{
  "rope_fraction": 1.0,
  "qk_norm": false,
  "tie_embeddings": true,
  "parallel_block": false,
  "beta1": 0.9,
  "lr_head": 0.00576,
  "decay_shape": "linear",
  "dataset": "wikipedia_en"
}
MLP neurons of a small language model. Each row is named by its layer, matrix (gate and up: input weights) and neuron, and shows model dimensions 16-111. Each number is 128 + 24 x the weight over its row's rms, rounded and kept within 0 to 255. Numbers have three digits each. A neuron's up and down rows have the sign that makes its largest values positive.
A block is one neuron, or neurons of one layer that tend to fire together. After each block is what it responds to, as a language model described it from the Wikipedia text at the highest values.

L5.gate59:144093087145143101103146087113112096135153140097129078120125103109117140108133135109112107091160155137087105117159156120120074116055147123158143119154123078143106157117124146125142093139074120106127163134120114113097138121143140137167107097072143123129147098116117152143144122135118136150
L5.up59:111127102155164106121108127115103137105102123138090115137132139127150163102143140125125084104161080136086142099159213129131187134143140105158174158106123107126133148157116113118107129141152138173166136147159101117066127125136154126150134122104106161111146122144154169144182104114142152134
L5.gate304:135117134126159136138122160114110132102169113118131162144138126156080095098122108147104108123141113128129121113116124115120153152135130165131119127107124143110084139149128164176124100106128122117145129099146099125114136125124160175159086156189114185139172145109088141071122112145173109117
L5.up304:120139131144140151102169173119100119141072154121117124148095135114128167162170138150080130145159114135092134124156088111113099132134199141123125168137159129115096113131168162145116140105136129152105115148131134127133152168139094139094086117093121124091107115087135125123172139165166132147
L5.gate461:153160097085112126130115147131110170097142131107133109179130072133121116134172093143087146104156143124118125107112096083178091138112139119141182151090149144129116131135154050151144126122098143137153156077143127130121114158150106156185165124138118110067131156102111137128139121141112121130
L5.up461:101091122111151093133130144127119128110112110126200125162105135153149105105130070115133089087083144104134182154150088148156139113105125123124131081139151114145140104157072101101119106119095126103155102095122119092108121129112135105125164096085136120143153103126134116125144105143081155123
L5.gate556:120111094091107100149150138137128156142168166165186103125128143128116103110142116141107130176119119140177135120094138121150141140132145149116114116128104139098083165101123153122128136134105126150093114102109088140125149140170165134124124110151109155129160095116119127133181180114114133122
L5.up556:132116136108110087127105146089141113119079096119166100091137148107123167130112125143115133093118134106142096112159138133154127136123164112124153066100123133153101133107151142131127075127124131165168135102144147135121112068112110114133078135128119133146125142064088124165136120146114095130
L5.gate817:143095156098130130154130156118151081126100117099175116079140147113132114113126118100112099105143146100133111106138143144119120170128131116150173110127161179133120135115163140087107096121106106142112129090111141139177115128119110113147144088129143125121171156092112124152155127155136104115
L5.up817:150119124147111062125121161165147114146153132136118104138100097150156107154176104083118110098129111117121120133106123145080129101109097093115103109094119137105142128137125108140155112128125076102094122152087094140086093103153133135098126133150129115095141108164102148132144158138113129106
L5.gate835:129164160135148122128118123123139136117135142160155095092141154118142119139125115117090136175147122105143126148096130097151119103085122167126118129119138127088142106150097103130096156096103128105140136129132157119117107136127117146126131078094132123154150140140105152164109100111171127142
L5.up835:148110169117143129163151124143151130114106104118127123133118186132139124145104153131143138104104142123107122117133129108085147143151157126141128127100157092085151090120141166109106078139145081157139100187102159106109142128103094149166131166107135093145122116101113123175152120137127093070
L5.gate1070:082114119108161132096138149092136108114148138154146102132093090124143104132116169118097112139121117145155140111099153169163147124101132155142118119140093123129107117126123128122133156115125086096138122102156151157077098109132127157152151085136083067135112132073160136095149128103156132118
L5.up1070:098131125096156110126102124119109169112086124133133094157100096105127106091125115108123116111104136146129096129136147132154161116135127171149140088151058145099146104108101149122115091107116135115117122094090146147123104144127110101118134118096109100126131157126134126111167134095114141130
L5.gate1099:133111121148144148092102125113114153122193141143118112069145151142173153107127111154118118124114096117142129123127172105113152123117157135123089146181099135111103130121147120156133072117117128108110139104145137114124108104139141130120066096142114160142120125110148111120116129130123102107
L5.up1099:136145137128169134148132133108115146125167120135144136084138125147094172078114176135159130140134122115150080112130127118141102151078137136152112121149127120097130108118128116110084144138135112096131135090090129093143156161154136109118126118102150120159153172097127136152088100162113115115
Colons, spaces, table separators and words like of/at that come right before a number in infobox, census or table text, e.g. Molar mass: 347.4, total of $253.

L5.gate73:092153092141097180115153118140108107129164095165142100139151137118110140117156126142077128122143164154159120138149171117117163117137087113163150117142121114147136125097088135152128150095183135109141154147098074119155137142156120091136111136167118160091104112143130123131160107126119078105
L5.up73:115131130120106138127124072122180143129117095107114149084116124132114114123118109090134114159156142124145189106117179134128132104127109135094128162125126119102128181107158137108150124135113144103185122158140162105145125121110140117128131126102120146104154139144174101142074125116138178119
L5.gate117:143088120123115087158130148144129104104147150101114128158130086119146090099084142095133113121147132120136121075147156129110116174143115170147150153118109118082111162121089160101114141137109101152083107146136088123164136166151101124142158152152091145100122087096179134126132159116147141131
L5.up117:129099087130174114106111153100086184111159085133166173129117142157167153093137123105136138098145152130120113133119156087134135134116132164102136125113134144093141162139104115117136119140102161099139097097140125148158175149105135113123143102130156135163177138075148113144100162124117128126
L5.gate297:139112124122120079154122115112076140118134123129165098136131122124151140097123159134117114091115110153160118105135151135138102130118096104149122144100118182153112107130135108128102144122150125105119166133125083160145111123121131097132142136146136140114150087057111152130120132107106110112
L5.up297:165077115089151128141140126126136144160169138145155109093147177123165169127158177106113116145137122154165132128115169115127154146105081096114140094128145139132116131093165181107163141100090102114130142148136103139140123143128122127110112116136106149132119111116108127126097103160124179164
L5.gate388:148096153118139117114141136128167146169194133156109129087149152113117133171127115128085113109125068130117131187146101098172100146110106155143115105142173114110159126105158110164135138140111109116126110192123108135082073140122124132172134148136135139142124108164142111176165110121108114119
L5.up388:138133167148125076113137117129160131174136151093148141127138140103076121124101111156143119134110126109112177159109147158152092128125125146092109126093171119092107103114164125155133132151097115148113120173122137151119118111147149171175145133182124135149077117158148089133122097120095107119
L5.gate474:108105102141158095128134138131102173161123142109131106101177107117066081137186132140125118093143183142133127117173124093100157071110079120142157147126139142142091116099121153149129138142120097127090126126127115091087123118141121124136131151147126102105130095130114105130129164128126074146
L5.up474:143109164089138106124172142117123140116138129116112127114185126133117127124179151148119138100098094152111147130163109101129164124138125121125099096113130166139143081143113108150135152080116123132118145122148077109110153130119141147126168163126091131120104123124177139164114136130106117098
L5.gate690:087114165137161100182114113100133109102136112130120143138141139149099177143106081144095118129123097157119142111126136108141144166113097127099103120065120148154126096124163138099121156134160146155114120130133118180176119149141112110143133121121124087151117095093085100132130122149117136149
L5.up690:122125117110157100123133144104139065116165140119133130138132133105152128150149108161125093115104137112109136099123116113127076131132117122123149142147140126166127131125167136111150140129129112122094132154188106142177066151139117089154116148127119124143094130116141103157152088134133129106
L5.gate883:113135074106167165126113113113093123156103159183134123106143137137123123136109110155151093127170143140145149097123099096071121133150127158178124155136102119122094113130160140116129149118139134155138134141137142132162136152092071106218137143090145115056113108104133169111118133134132116145
L5.up883:117129072121192175131127150131176116149137154152105099133113133128135103164113075123152096129124145118116139123127070109083169106169145145123105134142082130116102096136130111127113116099100109154069140138169128140183106118090150113187101153125153120121091145121127186102108102158091110155
L5.gate893:120131125154142119145180123111132126172117139104113145091163081110129179124123165108139156147110113143148139121139172111184140130126097107124087109099172184100169150122143156149122142153132123106091123129097142144141098096145134129148125124101169152149101155153094149083128202117107130110
L5.up893:120152126114168117101158132125077106146121128143137134094120142140137140107128158150096079109121137090112131144089108127151119100135109138158124099069128124098121156125174091115135107117152159141147124082131149135164122120111118116174111137143108120158074122106055103085129148162129141109
Inner pieces of multi-token proper names, mostly the hyphen in Arabic al- and Korean names, e.g. al-Salihi, Kim Tae-ho, Nayyar.

L4.gate178:163127117139159114127121116122131114129109188125113147139105149109108097153107120146130125091093112115144136121137126130117117101129139129165117127117112120121157069099159107117127155152142093108141155144126168148143150109125098099137129123129115111115108147132162105155148179104088116134
L4.up178:147158145151157153143079113104150146138102138100144081181136133131150135071112141127127128064129144074163095177130137081153091096141155151109130124107094132093120120118162138087099130170130119180107119110138138139142150128136108119141121101136141084115158148145092109110165113127127141146
L4.gate278:119134080130137121074130085120083116119123106186114147145154139129165141174138090156188103161148079142149151125117123113121147097155115144110151115113121128122175138159170152091129138123110130141154077106121119147165120134087106147145161125105144141110118144131124146114124125125173165145
L4.up278:081118134126131148111118161111135154146160125139163094147151150127116081146149139093184106115154167177136141142097101145132108091090143120137120128143067104121100161108148074124095129127141100120146153112164114172119080119128118106117142145121171144138157094127104122136127082142134138102
L4.gate566:059131122140134127097142114106123147104125150184140127158174153148108108131151076117114108102094107138126108148099116124147116122109099116160171126137125157105146144145105165125138195118136127123155118148156140137124103127127120125077128109154097126140148130144132124139098059157169157174
L4.up566:097108098150085095133092114174110129154139162149098112133124142162123121132132117137101073137169117124128127120127074151137137124128121122151128128108133160137109133134129169123079097137122116147118064156112138131107135140130130159144150101152124085113096110177099099121114120166137134167
L4.gate719:119127096098131094099101110115101117149134117179122152123156133166120104133158102107117121149108122126122094136134153100113112095153105140110085143121117111131153124144169122133130106116130110118133122147093111148097118118122140120162094108123142067099140085102074128097103089145181146105
L4.up719:158117108099163110142117087110133105142133139103112123148135125131122150150121148127079114124100158148132125138096161116143096130123193113096120121087117128173146122122146100134106196092126109095111142152091124112129108154113112124091085118101130124145091142114139154082067070126108094089
L4.gate721:153119125150097117134105107110117158147128147108124120124127155088148107095125091119141101107131124128108147131123128124121154068115111107127141136102103156163126137087128159124124142092142165104135112142178126134145129134136141172128129144131127131126147125120124146105070092153148131168
L4.up721:123113134156127111110110124129130085159179118139085103129139172122145124106107099136109097106132113115102138125131125129153130121133128145163092136130108130151115137149107139129147158156184146135145134137108135117171123167136084123123150155155150071116191143168108127124133127184148165128
L4.gate727:090121087153130140138088103123107129155158151137132116082129170135092119128128120118118169118117089133151114119122087121114148104167084099130138108172129167172145063145179154112136131091121163135133168131103107139093109148103137142161131121154130137111142115158130104138124173156157116148
L4.up727:132088103168106086113083107102155107172135155152100171133077150145129175150108110141145142105114105078114136164076126132135126119159172096123122136113119121155161130111147105129136151122128151120151135152138139142121163141142152124147139125169145142132141104154209142110092142154134140139
L4.gate895:118117131148118132127124149114110149198116142133149106116092185149138141122140090156104124141136143156139131145074112111151128139111106102106112162099138179148128085169123154071122120056122135159139123137120129142094107116196085113134099152106135063134131087137084131112107144118128158130
L4.up895:146110111117187114132146161128127118118130152120092112144118162094132121113115153100166128160136106140160119121113126148103121113109086114145127158119130138171119119129129136118170120112114161120146168169106122143101139144146137102134119135155166119138097101140135090121098121116156138128
L4.gate1078:123109105171145103096172177062120128126115140143144085117130159141124113170123115135133124133116148157163113137148110118155125125110132123116157120123103152154112147152116141150171132106134162105106119125163114153130138149125112137097140098146131111115105097155143143118122106120127166139
L4.up1078:166094130130155151167137119129110113158135117110151127135140187145121106120124137148086128162112147145119136138133152115087147153127153122125100130118113166162129144132117142124166123078141101101126141108139133110134157143127127138155126121156143136163142137127111161092151145108140109106
Word-internal pieces right after a short opening fragment, above all "al"/"Al" (al-Salihi, al|ter|cation, al|k|aloids), also "con", "in", "Para".

L5.gate145:133143142130162128096142167103161129122142103118121128149128087141124114091151148126141102136142143126145127119131170138143123123098155110119127167150144142115113162163097122163127115089172108164124155120111089144158093080111154129171094121121146154107150137122143090081155105082150124135
L5.up145:154138182114159133085153106109127112120129119151149120098096110134140113097170152085141163136092150146128111140161115120156172142130100171118133165160120115126143101132136118121172175150130100143097115119127140119117158173157106110142147109130115155134128152161115145176110141169171106130
L5.gate170:118149120117090155139107123150112119133144142174112149137095119129172124173102115072104112099157170084136091119149120098159153151136112115135143121079101091133124100118157114125144118158128116112138139108143092138143141100130140124140165125131154176094157147105105118120125132104124142137
L5.up170:179136089144136108164158129143108096142136153089092155128118113166105141121155120127148137057139126135162102109127135142144155116114114103105114188120143112144127122126164123135133143109124113106179122135131130152156140100121156142168130128147139154133159085151168149114139131125112104169
L5.gate217:115120104165102090158151138110149124139111144107101114123110150115164132164196124117125098122199162134175109156116159131171118117130122160128142110113128155107104139125160116119128148079115127144144142159123101116127109125149109097108121125108102147149130103138112128133161112150125086090
L5.up217:132137114128108139117117137108127121144126125130070125107126097146088113125128115125121124184170087132138132119131140126129154119150118151129093151123159176116108090183151153140090163133163127107126118102112072111113092097142143144150145136130144102109152141139105111113105100138141160141
L5.gate639:159093121146136126137150163095123105126128126122151147125124102120136133146177112133151146163153161093115111109134119076112125110160153146103126105108089144204100127147114120128103151156165138151143168110131080130106098134141080090126147125089143151128162109132133136128087115117106133140
L5.up639:107132102127144115118168124089113109130126135139152103195119138134126134138114129131148177143143106140119131100120170121120109185136098160111126098122101150167104158103113155126140091095115147134165110145128133115131153078088123085151119159125079171109120091084144148098138159108109140156
L5.gate641:128123122171119117130120094133127082118146169156162097119134109101182105123116123153130145144106144093111083136100095118132178131122122134121163118134170162137119112131191108114117150120138135143114125133132125099119111115135095126141114150141137106087180105133170138108136127126126119161
L5.up641:141144147140125100154117119163139126139146133144148135112118120185136100126104163131168162124152149098130105120121100158055161149106153143123101115126151131136113140142155095149146153134114121105122152118089101159137100148113081092078160111120115114126129110109088109130108147147139173148
L5.gate784:150196105089097115134146105112101131171118120161064103155129159135147105128165102152127174168132123162133106163127124113135149117129080161135137184110112174133151151113148120150138111093155079154134126143116162157131143104119105113140174137158106161154135156120153135112124099126130109146
L5.up784:096149120122085135131121120103154118121145105106137177164153127105107140116145137070134184130142123118103124111159149138131125120156114168100128125151113146155112109130140117146134110119138130124148158140100125157134147193167094111132181083115111124112126193175114096098141125169095124132
L5.gate957:113135101156077085158151088105130115151153133145086121169145130141136141104136149155136111156155097147180127166146168126142134130124126147123113160119145156112093177103151127151133162099173130160140129097155106107123137141129126149144158145152175114102127126110118129136138123101110146130
L5.up957:125138146131128141137106081064128092103128136116122160166160136130123145132128078147130117162180103090136133155133130110130093171133118139121110098129116176169129112147137102109174136153136127114157165120152116123085110143148116126101131144122110166160153140140189095134122168151113122148
L5.gate972:178181166140123101166113119120151121102152117174189149115112093166147107133139121112163147104138077150138152098122111131145097150140096157081135160124136137104118131149118103087132121169174106154155139137168137113146140129108118173130139163121137135096142166132155087137152064124125148149
L5.up972:195121127143131132119132125121165145126116197150098154061123136125133113177152094103155111122152137159128117127127142127153153110155126148136136147159161118167145128083146144120154098131167107153103076125140156137093132147171164152141109104084099128128125147096114114083114149103115153135
Fires on and, or, or a comma right after the first item in a coordination, often a gerund or noun: mining and, upwards or, planning,.

L3.gate1179:126103116137176147108099112120110129153100090126131114110148115133144098179093136127120053106083113112118107104106149097088116156129050122134109148124100147120100107097148113137142125111142135125109149119130126131134129118114116147151162111107103118072111154097084107116151114131160083115
L3.up1179:137118156158144129141113087101156089126169142158117125173147131147129098166097087089119130104159122118156133135116119141119108132111145144142130148117112161127110150137120048127122181151153111117142136106103099149130115104087160114153111135083141121129149104143132108124123150145117140144
Short consonant-cluster pieces in the middle of words split into fragments, mostly proper names, such as Ro-ch-dale, Al-z-heimer, Al-b-ion.

L3.gate734:149140131103146151135057084111119129125135125168089125150128160081153111133133100114146159133185126116127144126122108124153124141118083122145093195160133138132131177142147110133106099133142111107100103162135115110118170130090111136156123092136115134105136079136132111112117153108154080129
L3.up734:127156121129127142155148104122116122127115184123137105153152108168115137135127096068130160155108147175152152136134132107093116102161095117140128130088117085138140142127128118151107167184082164200157115103090147146108115129122120120142115095129102136104089150137086116129100117126147136114
The token that closes an item in a coordinated list, mostly and, commas or or after nouns (translator and, Chemical and), plus word-ending pieces like -al, -ral, -der (orchestral, mineral, commander).

L3.gate710:142115138101122067162083132128126146126143088122092130123162110087148153140129120134109133149111077122164140085141086114124138128103106153150143152121129081149186155121101086112121120130164130145125195068110129111172109111140141165113116138103137128136114141097097118112148112119115138136
L3.up710:151102181114133121155123130126120159195126145131099129126132114114108101084104125120116074150155137129082157115082127171143134136169145139145141143129107129088133114158141125152117099136124111122134103107158103117106174137098116150149086150109116092122140125152128153078164157141072111102
Mainly with, by, has/had and through right after a subject or comma, introducing what follows ("limpet-shaped, with", "caused by", "now has"); weakly, mid-word pieces like Smack, Secondary.

L4.gate306:115092132176062102118109086079095129142175118158149154138153114151102140133169162143134121167123126102141162106143106108125177166124093175124119134132127144124135102180112118100159128104147110165101133154148122103131137151087069139131123145126081074102081137118112092096147089111161128136
L4.up306:100131145111095121101162096095153123220137146165116102165145096104112144168139147137100116156144149181115140097078128116134161104157149106151118133144126124149095123077100106119170134101155158093136180163132091137122144156117108086127131127146095119127125126153150069183095124135152109151
L4.gate408:108112139104115154169140127134131095170159170179144114176119120153148102091127176137124126154119128101130161145148096104137090130128149187130142146119115125121135134101107140130125114169125108148121131149147129130128126148116102115119144089109117127126134117141183148114096119129111127100
L4.up408:117128128130069105117094140126166115136135123084138127164107133083159125110102135133151167123124098167140120139116127122144153078143080113130105129107125130107142162125163113115117118149161130150170133154131132132133166145109148169111147128129143141111120140144107167129120143153137150076
L4.gate551:158099166128121103143169131118109115118143128120082114122147103195125118149132164151125113097095171140161124117100134113154133137160172130159143113068170107121147117124116122145123107167105136112116127158101124151146111156105154156144132125155116067139105139093124093161165148096171142142
L4.up551:138144164104083121114143118126104223104156151164132115113140103111128102096122112113122122136128144161124131162132136133154077112132162155159145152118112158140138168149127151114124119109127153136118125164147162127125095135182140124117098136149082125118088107112160134140140175133166160129
L4.gate580:124134113096120121187132141129118133116122145126134124130194150116148131168119125192117138142180108119106120120096131134147137129108165117102175129124137132140141092147152130120131117145128121126111142088136129138136124102134098175109156096154145117093113104148118087178124169116158112133
L4.up580:143210110116132129145073094110132135183075147144098146118134130148162124121154134086129144162111138160153130123143101106122157121144128136103180139123161144096106140110136105122167170162075104104118137104072106124103123136101117098127136119123119129143130105144137114122098115132094111116
L4.gate910:177108138121121139091098091147182123132156107151097155126131125119102099112137145167107109076143149137164096149139150094181187144109104197134104154114104153129143125148110142095110134147086135155101121141094084104151147115162131129158139112125138139104140122145127113091138132118144116158
L4.up910:111144128169136124131146095136180133111141146148147181138122144096170126139125136112135150104165111167105146110135165106117156112142118127119125157094130109147129103145109129104164131149127135119156155133090147125129147162091098150132147142117122162120119178154105128138094108109093149114
L4.gate970:162100120122115147102113145114108132125160101148149107132141098176130137148167105132149151083164104111136137137136159115106124143107130150127166110121129149096095120126131128169109148118116105148139125157103077129146157091135135118139132150107123119083113115121175120167106112105106159164
L4.up970:143171132135075095147065152094161165101150111103124105174113151131111134171149079108165110099121159141147135099101122140141071147101131160108080087117109094124099109118170130113133122168118141186161153143124147166119166078137148119159132096122118139116146109132099106146151117099146094162
L4.gate1056:125179130154079128073132092138121155159149135147115153142123118109107134121173124180122180150113119134117108129130123141159105121091104117152106140114172120082120066080080124109144162088115169127164128089118138145151118109092121081100111141138110118101152103117145110130082150082145145182
L4.up1056:092186136138144163112121150136130129153124118131166172152147130107178204117150144125145148102130141193107121121097155140110155109112134153119132081156146157135121162123134120174143139160112090103141166118118127081135165129072116128156156114099133113125124151118148127105083148129094120135
L4.gate1222:115119179111124128101145118156138120130123134153142108119160097100149137125139117107150140154147125086142117109131142097148143130130064138125159125101074172139094105110122140097124121113103105169125136138150127103166113124151146156108126103127124127113128148097100109108135131078114105141
L4.up1222:104137143117100139155142117167112132137125116085118145121143099149105145132129102130141154165144119128136156078175132118131145112090162166098124134108113168165117107172141117141104141163134132160151131123114134144195133089123144112135164100110110142122107123146120154133115139136134060161
Fires on and (also or, comma, slash) linking two paired nouns or adjectives, mostly in section headings: Life and work, Design and development, financial and operational.

L4.gate34:177085147151122107140130124157156104158080081150143114153115120139148109127165096090149133095126146123123157119111086138124109127151115138143114113098138135114119128124151110130138165138132134140153093119123083114138105131130093092142116101084162097137135155156099130156126138109147126163
L4.up34:148119122127084097143147139119144111082141128170095126116135169136108099106109118153129132121128118170117152154120145078138142137162179161141158155103125142124125183119122121140135159144154098105139083088104086147101076128139125145126095117151115076131078174155145161139110129160117093106
L4.gate500:119135127153111139098104096075091170137108110145123094153113137116149148108124107119129097100116095125134142097135135081163159109088167108174137139170145143077144107121135162137145160083084122123122180137152151125099103133132163098137147126099110169101135105140124134116109102140126125118
L4.up500:125117139140098133108101100147148166131111087146106181173149103114161104134111167129150151125081102121111138124141130089143079102132195124159136132141110130112096089141128095135135149138130096133131140154121092103142139133122139125097133079127115130152096161119099125119126075108092107145
L4.gate598:110147131149150127124157099147130145113142129164149131156125109120148169134143132106180139127129092145116106165156142120164135101174139107170160189135141130108074122144112135124096093193078114135115152103108159131126084105129145129106148111116126111118086146108127125110083135124173125120
L4.up598:105144131154114134135131156134160113118141090131165122156145155086144162095129162091126087128107121165131177142095135126093174108139129106137183130121128088116134127161149133136158075138082136105116083117091131054142160131124159097137105149119151125124125127078110140129112126127171152100
L4.gate790:109141128157159138091139158107130111142151125153128138102114110116107125115095150103119158146082106105144184183187134157145120110130139154155162158113177109109138160140123136171126115129148139117177122123130128121139135126093171071086090120078169130103127135094127145140129135151130083119
L4.up790:075065132159135102167115175162119106160110125139121122116099103123119125157123133115090113122152143096079141155147142134116114139110147136092162150149136152103129099127132125147105113161119154154169127164106125127145081100158147153110140137158094082131098102156136099147102121094162135129
L4.gate836:121108137143138097112167145137187166133128133147156141119130161116110171140105102154086127116132115124087144110143141143168147122110134127162110164184169129130097083119118129174134078107186150148085158120125140167126156083139120081136129156127155159130155132121112158135118150167120125154
L4.up836:149095149105151133120173170132124112118103093147111123106110108138113121134127119170091136142156136138125138142169057131124132101131146097131137152094102099103091168127136153105139109136145144169116128189094134151105169142137075180146111191084144128150079144140104147106095143124102116134
L4.gate915:127175118169100134114116123141136102129161113134107160159152144120104145103121104139106178130132129115149077142140109097124112179131163118144097087151113124176106137159135106145125145130144120158165129138151180152121145097120142173119093088099128127159124118084135150102083119138145146123
L4.up915:079132161166163114125089113147098167091112139141119172188150166142145120137124114163152179130086119145141103117102169134151138140107131099118101115135098105163105130147149102128116104127126125130110114156121135090139107149122099127136094130154118122131116125117134114117114141167101161133
L4.gate1007:125149128112153162095146145104161120111171143099096097101162130148088115124143133114155127149125130148095106140134142097131131130129121138165132149134124151140113093166134131088178138155125137133145115120151126105101158105132148156155133137142165103104104111147083134169127121116130161152
L4.up1007:090159115134100155128120125155160166162136154120118143105139134116158178120153160202162123123132175146174120087123127155157148117144099081110114129102114110197168123103129130128103140135161098148149136144060136113147114132140138124094106131122111117132119118137132128142094115113138140123
L4.gate1110:158118092127107155099091128125158100098143122105145147126116095136193088148117153106171150144145136185138157160129122122162154102126137115118119106154154163131135136150127090160170136093134090121135180135133121125164105173082132127110091091146132195137120160125110140158143130159098137173
L4.up1110:133083102106182127131160132124125136126122145064173139109165130081095140148169142169096149108148112131143166134127080133120134142129148065126150149124148124121120102104131116118091137143161137153168148137136118105131142112094126119099078104146119135107101099129116124117180094113114103143
The preposition "with", most often right after a comma, opening an attached phrase (", with 21.4%", "limpet-shaped, with"); also other prepositions like by, of, to.